Weights of a small GPT-style language model, trained from scratch on English Wikipedia.
Architecture: LayerNorm before each block, rotary positions, no biases in attention or MLP, tied embeddings, attention and MLP in parallel.
MLP neurons of a small language model. Each row is named by its layer, matrix (up: input weights; down: output weights) and neuron, and shows model dimensions 0-191. Each number is 500 + 25 x the weight over its row's rms, rounded and kept within 0 to 999. Numbers have three digits each.
Before each neuron's rows, "fires after" lists the tokens most often just before its 100 highest values on Wikipedia text that the model never trained on.

fires after: "=", "."
L5.up83:525483531516509533522494467506507491515541504469494454486484524493476559463522489502478482464505439497515503523491519503496479465507440532502478542520507489508516509510484468505505515458540499513497493477483518504521543485483505522491501524507525522504504537527522473460513507456545536498481504520519528464518503514512486479506459482540500507485480496516468481486517451484510516531489490494500533488460505564512506511560532444526544529406465464513493495486515451486509485511511516533505499510507528460511513507481521488468535492481501533496523499485477489526457494489495459516
L5.down83:516480512488551503500466512479493513510523529472460530467486495497482510466517516529554492475471464492516483507462447531515497477515490507515479537511500441478504537492555474510514527529560517514514511473450514492534490489476493513470504475500583508463515522524467509461525533481519515529531538514494538451490481497493524519537517474499524468495521500507491462496472502488492504538467529497482489494450509497470503540488488484575502503473486521494463510485491469464492482494482550526488470502502533507540491482477495489507512472543512522482529478520482503502478481493506516471

fires after: " Al", " al", " O", " Jes", " Jean", "o"
L11.up662:462522499443495521540504489524493508480518485492478480535487507527499513467537505497516488543428501468499516508462539500517514469511510550486477495515493484512555516495486522452509527491496523511545496517494480490504515471504540495496496540487500481557506501493494513437516471520538503437522521507496498513493525476490515488483535498470465481470516459468481468483488522524487481471533510485503503495444469516523509502485545502533494479468459506501514495502463508525476490487477483513480503498463519544536479513509559532495483468516536551515499532448460506518505458485473534496
L11.down662:484520490483487492481544466514497510555512525502493482493474469516507444502492501505544506498480486518483514504467474515460523471549490515494458493475515502532523540489477474510507491501488467544485510520483511480506476496518523502501517454474501469525523503492498525553549518462476501497490496486536512493491472469494519460423490504467533460480496508472500526498509505484516505533509521495478488527507505472471503553538530529528509474519484503470489496518529535504451564502514510570497522484481470482575510495495503490482533423493474516504531526484468494487475508524485493499

fires after: "\n", "-"
L9.up548:438512517503470510514441549521486492504502492496494520490516510509508495500480480491479488458509473502489485446495475465511464482530525487494534488503533499499569496491476479484459497476536545499500508514533484546461528490460538492492516536513503510488525500544508485501508516520520478492531528509501529501508512520498428494447420485507473516536514479521501485490528465469471546473476500491476529464495478504453504519535497518546491537479497531483478505511522478479471525544518552516510512478462489461488516525522498538488541492506466477531517507476496503521500514518489486504
L9.down548:486484475524466520516443542534461531559474471499471529503499485530504472491493518491467477504486476500512512481492531568504496542524487504484498524459520515541491512472461552491483468484513549515465504466467499489492506505479481490513477477466458483478486543524505530528471502500508500460524516501515550494519558471487501444484513505473475483488478462527517518484507480507471556535500496475498483518511491503461512492518488505563522483492420508522518522496469484467490500528536511521518484509502492473482531515476522509486521523520488498532552523510488501503470505483505522517

fires after: "\n\n", "–", " |"
L7.up429:473451498482529564506492511510539541492499549506527501525532503496483505464507499519543472465444495499510481499479480489457510502510456480488504498498511480509540513484462531498469468528508539532472546516514483492513499486498462505519506518540505482502502509498509537506498526501507452475469523509518485540497498483477513519520494465473462509515505500545477551446488500533473472501476462502504518508507512512495519506501498459499536577502464516485539554534471516431477475473490516506507492453489514508505472513491495494494540430489471487505546519500485468491491497505501532490
L7.down429:486487508521497460507514500475523511493465431477519502508452534531530497513518513514528494485489489506490501484530524486509505480493500497453539475466525516493504519510479509552442520482514497505483448527508472514466460505473511501499492510547552518527422547531460520466510466537463500520482476511486497491490513526495496497480517486513529533512520492506515492528490545491516484500470510499525524534527543480529485497497473482544483497499520516523483527511480480503526457482463460476506558449504495520535475487496524509480470515570527491527477456500527502487484462501472483499

fires after: " Al", " al", " non", " anti", ":", "\n\n"
L11.up164:508473479506515520536508543520503493486568460493540504509502508508478514455478499501502511548511533495524483495472506490478472508476471508521480520482490498478544509479511517466515529465511515522546543473487496514487507472515497487496515533497537494523478486508507483497509515457501511475503505483529496475506532487529477502484486483485474515523468518506484487522479481489495459502485512439470510483495520489513519498548504474512499571476475526535520574499489536499493516485528546489443509469492546465546463514453482537487504497494504465562520523483447488516553504514485531452
L11.down164:501493513532479506474532487462549527515474501497536519498467461501521486516449472498508507481493470468507500483517482512519496472522495483520502472490498450531450493489560474535463493517533512485482509482508496514510500514487454513479507492515533501461511538488467498517511481523479526508526471472479497477484459559492518469487492504520485479487494529521490555482498515527538495519507495571519538524466509559485517456486505454443534474515562503469478471520518467515516514498491524517512462538474487514469499512544513516512477519514537502455508479514539522489506500455481491499

fires after: " |", "K", "\n\n", " K", "12", " Sw"
L11.up112:497528486518479491518516481553482538474533501494498493526506499499472496476488486525487513526463498524508508478471500509460499501491475503508516552556500499553491507492507515503535511504538516484466519517460495516505465496469502506548483545501508535517510553490503474445541486488525488442489563473510540523483539483525511500519519498510500484484510464555489498461479534481494475447514461507549516460490472503491514445524493501526525523488479475458469514499492479492470496516497520456482487494476483476498520523496477532449511465502461476456488493467487455521492456501533511497
L11.down112:530513498506531510487470484510512500505513535520452496475475495554524505489510488442491516465492532520522480498503527510522457546490518467490476495497473520454484500511484495493470537527484495528514473516519498486498505527462522455501515500512532481476509510577540494494459533499452457486490540546498475451475509483499530506523497482531484505499460487454496534516491518494460489543485503472531494506468513566495479521502526530499482486452531508499552511452511483497524488510480477501482473480457478492502477502519513547466527557522516486500498551513494497481502506509468484467

fires after: "\n", "-", " of", "=", " (", "."
L9.up513:518485535473508470545499471510517509506502425488494499447531512502470545538468489520481528492512471504501502460464500507477484463520477476557516475476495514523503472471539513510502499486492490484524504460517480521492534526443485514508488494487487465507498502524504497479499497504521525525459514515499504475522496480499508438510483486508477476467451476529510494472469510504532462487518508504476518449506475489512495532531550472506486521446465535530521494501465477458520478533500518497517547526506475503503533486505528553508526528537566508461499507470469490511543518517475505470
L9.down513:472475516498528486494457510498541506494457479466496546550506491481505474517515506489500494514467465513477523473492465473491480503479503510502544478523516505506466479524516530480484469515480468505489491512527489509508528500477515536530515505483482517503485514472504504486484540498472511536499541501538506506525452498536442461471528527565536519546463492492463505471483544512485504531508496514521473528484474481473465537473502527514496459491438547482488466460486504481510532495540536513560457512499474546484491485513485495500528546525500494489504503539513472507477500491534466543

fires after: " –", "\n", "|", " has", " with"
L4.up489:485542447430483507495525526528525476508488460523475495477512486517464506474513510518501510463453503459483496472447549532490525500487518458530512485477482524528536505513483520517558523509502510512479552501504518481510484566516509495515478531497474475558525527481488502501487552527492529504512505496488515549481524503513473480504497490447495498514498492518463517518470496517474517514435449502518529497519481517483504514481514483544532504509495463499517557533486501499513540516481527522493489465481505513467481518460472508493486490527449526511530519462467497500498485476479505475
L4.down489:517440490516495468483431478527499487501522494487504539477520493557517483481515498519522521485549490468493470528511509475554434507501484527481531464493509485461525502492501481540488492468509473492499488536470492468488504478487476519482505479526530483500544469497476509486540466511485465522506512463507499505490509533492484538499500531509482487502495500498492508532513537459451525453513523510537455488481517517507476539528520554524508505528496513487568491480555514498514470524527477525505510535501529525486475516472464478506496489511482496532457500498486509450496525462484550490

fires after: ",", " 18", " January", " Two", "-"
L12.up91:462501481530520520575500462505490481497500488499503509465551478505517479488510498536453504445488442514505514500504460483457505491516519496529462500467536486508513544483489478534499459484488549521501562497478487529471503497499521502517447512537486494538505522512549541519453485511486507526500512470525472542504489492493495455495474482508535513505489533503476502504478481491472519493525444497493464498462493523468459493529496493539501525534516501506484513476480470481474486497491552508493515518494502502480521479518520496486487516534502476501511544460526533527462495522471571493
L12.down91:476489511532494466521488486510494517440486497466505497532560502482491497541526480512498506507504494541495498470484501518520458499493471530500477542490500531483485528484534491482493488556517472512474555468478481497469508467515533516463551472474521484513437556537495488497528471479511500474466518464485497520495497509526518515516495527479500496492494469513500469515497498525521482487461478489538488523527527504532500531478456518476479503527462510567464458472505541491505448518502488474556517522533525498479504498490486510526472544496518495497502481555470508509495498478462501450

fires after: " |", "W", "K", ":", " 2025"
L12.up123:503500496488444477515500490516476520514538521504490534511509483521482526502510543558482456513483472477458494508507546513541487498502513479472497491479502486544505525488504536497473485469487502538474518512516524538489441486486527512516520505460469525474505532517489509471529465522479539534534519476539492507498500478508505534511498503468503520483480528501485549501504534445499544426483426474517531483484489513447496489509513478525507507510459471540503525493491483526471525519488513493495461478466449509467495511486472518487527507531531508430489510503517505528505521489492489537
L12.down123:535470473493543525525471469507507456520501493492496502485528491504485487475488431448528576522510537555509514485517488475508504495517522522477510531506488492456510502487504483517478528510491493443536558491502489515516550469525506498470486495498516488489499469468563471485510510451515484514511491508495511503468555473518477500498512512543473499535489467498505482523498478551523501519493562525499459522509481501480456490464463493475488498460519526465511458515541477545475465506511477517493518494516501509505474530493498501487498494469498501513474527520522496521486482530518481441

fires after: " |", "°", " +", "-", "{", " 1"
L9.up22:470540500493494509480512472532515546507489480487546461509560537489475459500494547527532503459474497515515526433529497499515466478466463474484479514519517531513502429508475524508515501510528492506501538517496511506523501509490519550536493490508482479515513498496547501521470489527484502508471517477516490585496479508506451477522514468492533484537505493504519488489510485510461506523477518506462470461476421526479476485501489535494526487534472515515510544525497538508474479466495523550528518474482519487460472536477510523481473509513504509506511490488496495507516539494497487502
L9.down22:485466503532510500490490501508465463492472502500524486540438492513532501504513550490511447479455468493527528515477507491473558544518476502517515457539489507475544504503478495509475476537540483523472443511465522477525512475518488492504524489449483530503478516512479537468500483539503506520488520531487479463534473487526472515484527521498536492480529499477534475485492480516541525493490479496526515521505537480534464472499466515513468516504487516524503478487461508513506516471489510508509534458424512529515506516540494492479529458501495534480516452538532550504512494498523495493

fires after: "–", "-", " November", " January"
L12.up408:508506505543532484516512507525486522528527473495467483496519495547509557491502470505499505486464489478508537471484485497487507466524494511521498505472516490484552469501473563455487507505487503488482526488495513541478493513517518522501510514512496496542495502449506543480504477516540499503474573472526453489482500479508484469526520473466534467551527518473482514464512485494493456541466490540519517473463509534551548509515467523495509501504460492464563507454519513487504533483492497536495493444487506493486479514508500504475513497485488517505491518490521426483473527519513540503
L12.down408:476513496462475545518521470515446514510474506498538501492515478471523485500490523471471514499505466550506518511460469527462493504508529503487480497494481490507476505500495471541495508496483490531525487500514497522566508491500495520494495522515466513496498486514481567515492469515518499506444469529614474504561491454473512497465466460441489503553537417512506530482434500490513511527514498514513507497498512482514524508504501493547508508505482522496508480503527470480518500487458513498483521508480470508519525498488525498506509485492529521485490480493525503494482461518530514493

fires after: "\n", " was", " Geo", " prec"
L7.up197:490495496493468492486486451515464548523453484492458534503487475521502483521528500459529492505456471493498497508521543524499503508460519456510462473507514534449523499507481508453474501502523522497531483478488527531494537489485489536504490501508485461508514490493525495485520472515500530486449539474527521511531485486511510498516407459514530468535510472507495512511511528497519502536482486507443487503469499492501503501522510496506557501503472513494532530543542487506493481512544492513502492489525467512512548497547556505507544517553473518569480495500493492490501534525493487477
L7.down197:531498497503490545493503516475559489502505524489510484521517529429453507527515510538522483455510521516503510511501455519542502530508491529469509529471522491503503489471511514521532484519462493516503462514489501499501490473476486474486530479524487508473519551525488489487503453472494494489514428539480505468516492530467471531493505510514501496509480515472522494518550483496470505487531551457502474478516531504499476545421451499503514459529495505495535484481469478527514502508500482443514506527467525513508483510484480510540496502478504503481519479524449558531470529472496495532

fires after: "\n", " \"", "=", "|", " |", "ing"
L10.up414:508540478441472537516475548483570530494496452506492466488465484541493516466504479514511521509463480499496508477502510493469459468501488517534501485503508476550485482531503509498489502498500499504531507458522522478445504541514520515541492495500492488576521458495508537472457487517543487531516509538510536537519484519504452473481513521508467490522459516543500501522519459495481516532508503491482514513493494492459481520462499460529478507469467515473461507480467481492474493532460511509486509502497505455501521510479525540495535513560516511486539487475527476509501488493492502528
L10.down414:499550505461513476490488501515499478472553513503503504551516466517494512482496535516498497504528452485474493508515464500470564529501493535487515481526491514522504478523438497527510490493483509521506551488454515508468562521472472513473496509537474445494525455523519481529541488532502492515464490470478472496501487483532520454483502477489514497481456478507539509499529547489482528505521481566468494519486459535490488471483507510508491495508499525507525512485443501487469506483486501492487498475524490525526506532463487502501558511514531482502514490470515515503476497462560448476

fires after: "\n", "2", "1", "3", "7", "5"
L10.up99:508504518448494518524453501505490498488531521521485522506523548533512507497501494490528497479466505503510508457490516494486476488507516547490495512452473473471496517467520511496462495524483493475418511528499474518508500490488496507523485506492455532538502495556501490493510502492529492511489440534504530488513576485501482480484477463487489491509478511526484564436512475477509518469456519522460511483491476513455509499522524508512549536515515495453516568536489456477481478481524518536495499495474493520476553498472521549475488504480469496461480509487499494490494498461512510496
L10.down99:499520541558506490512499556491491462473499552487501511434515479473502502516490490485488514469479488504471495507474495518488526506541514496538478542463543480480478492499499535475496493471494520477530521496470462498505475481456463516497508564501523489459488536566503505508464519473530494515512477495562491503516492490514512505529495502492464516463510502484470492490458502484466499481487441545513495531498522507509494491526531468478536480492465502535497506487519453518545544549506501525500501485516499523504475520473494498442526530480499486517511552505537515516472477491463507463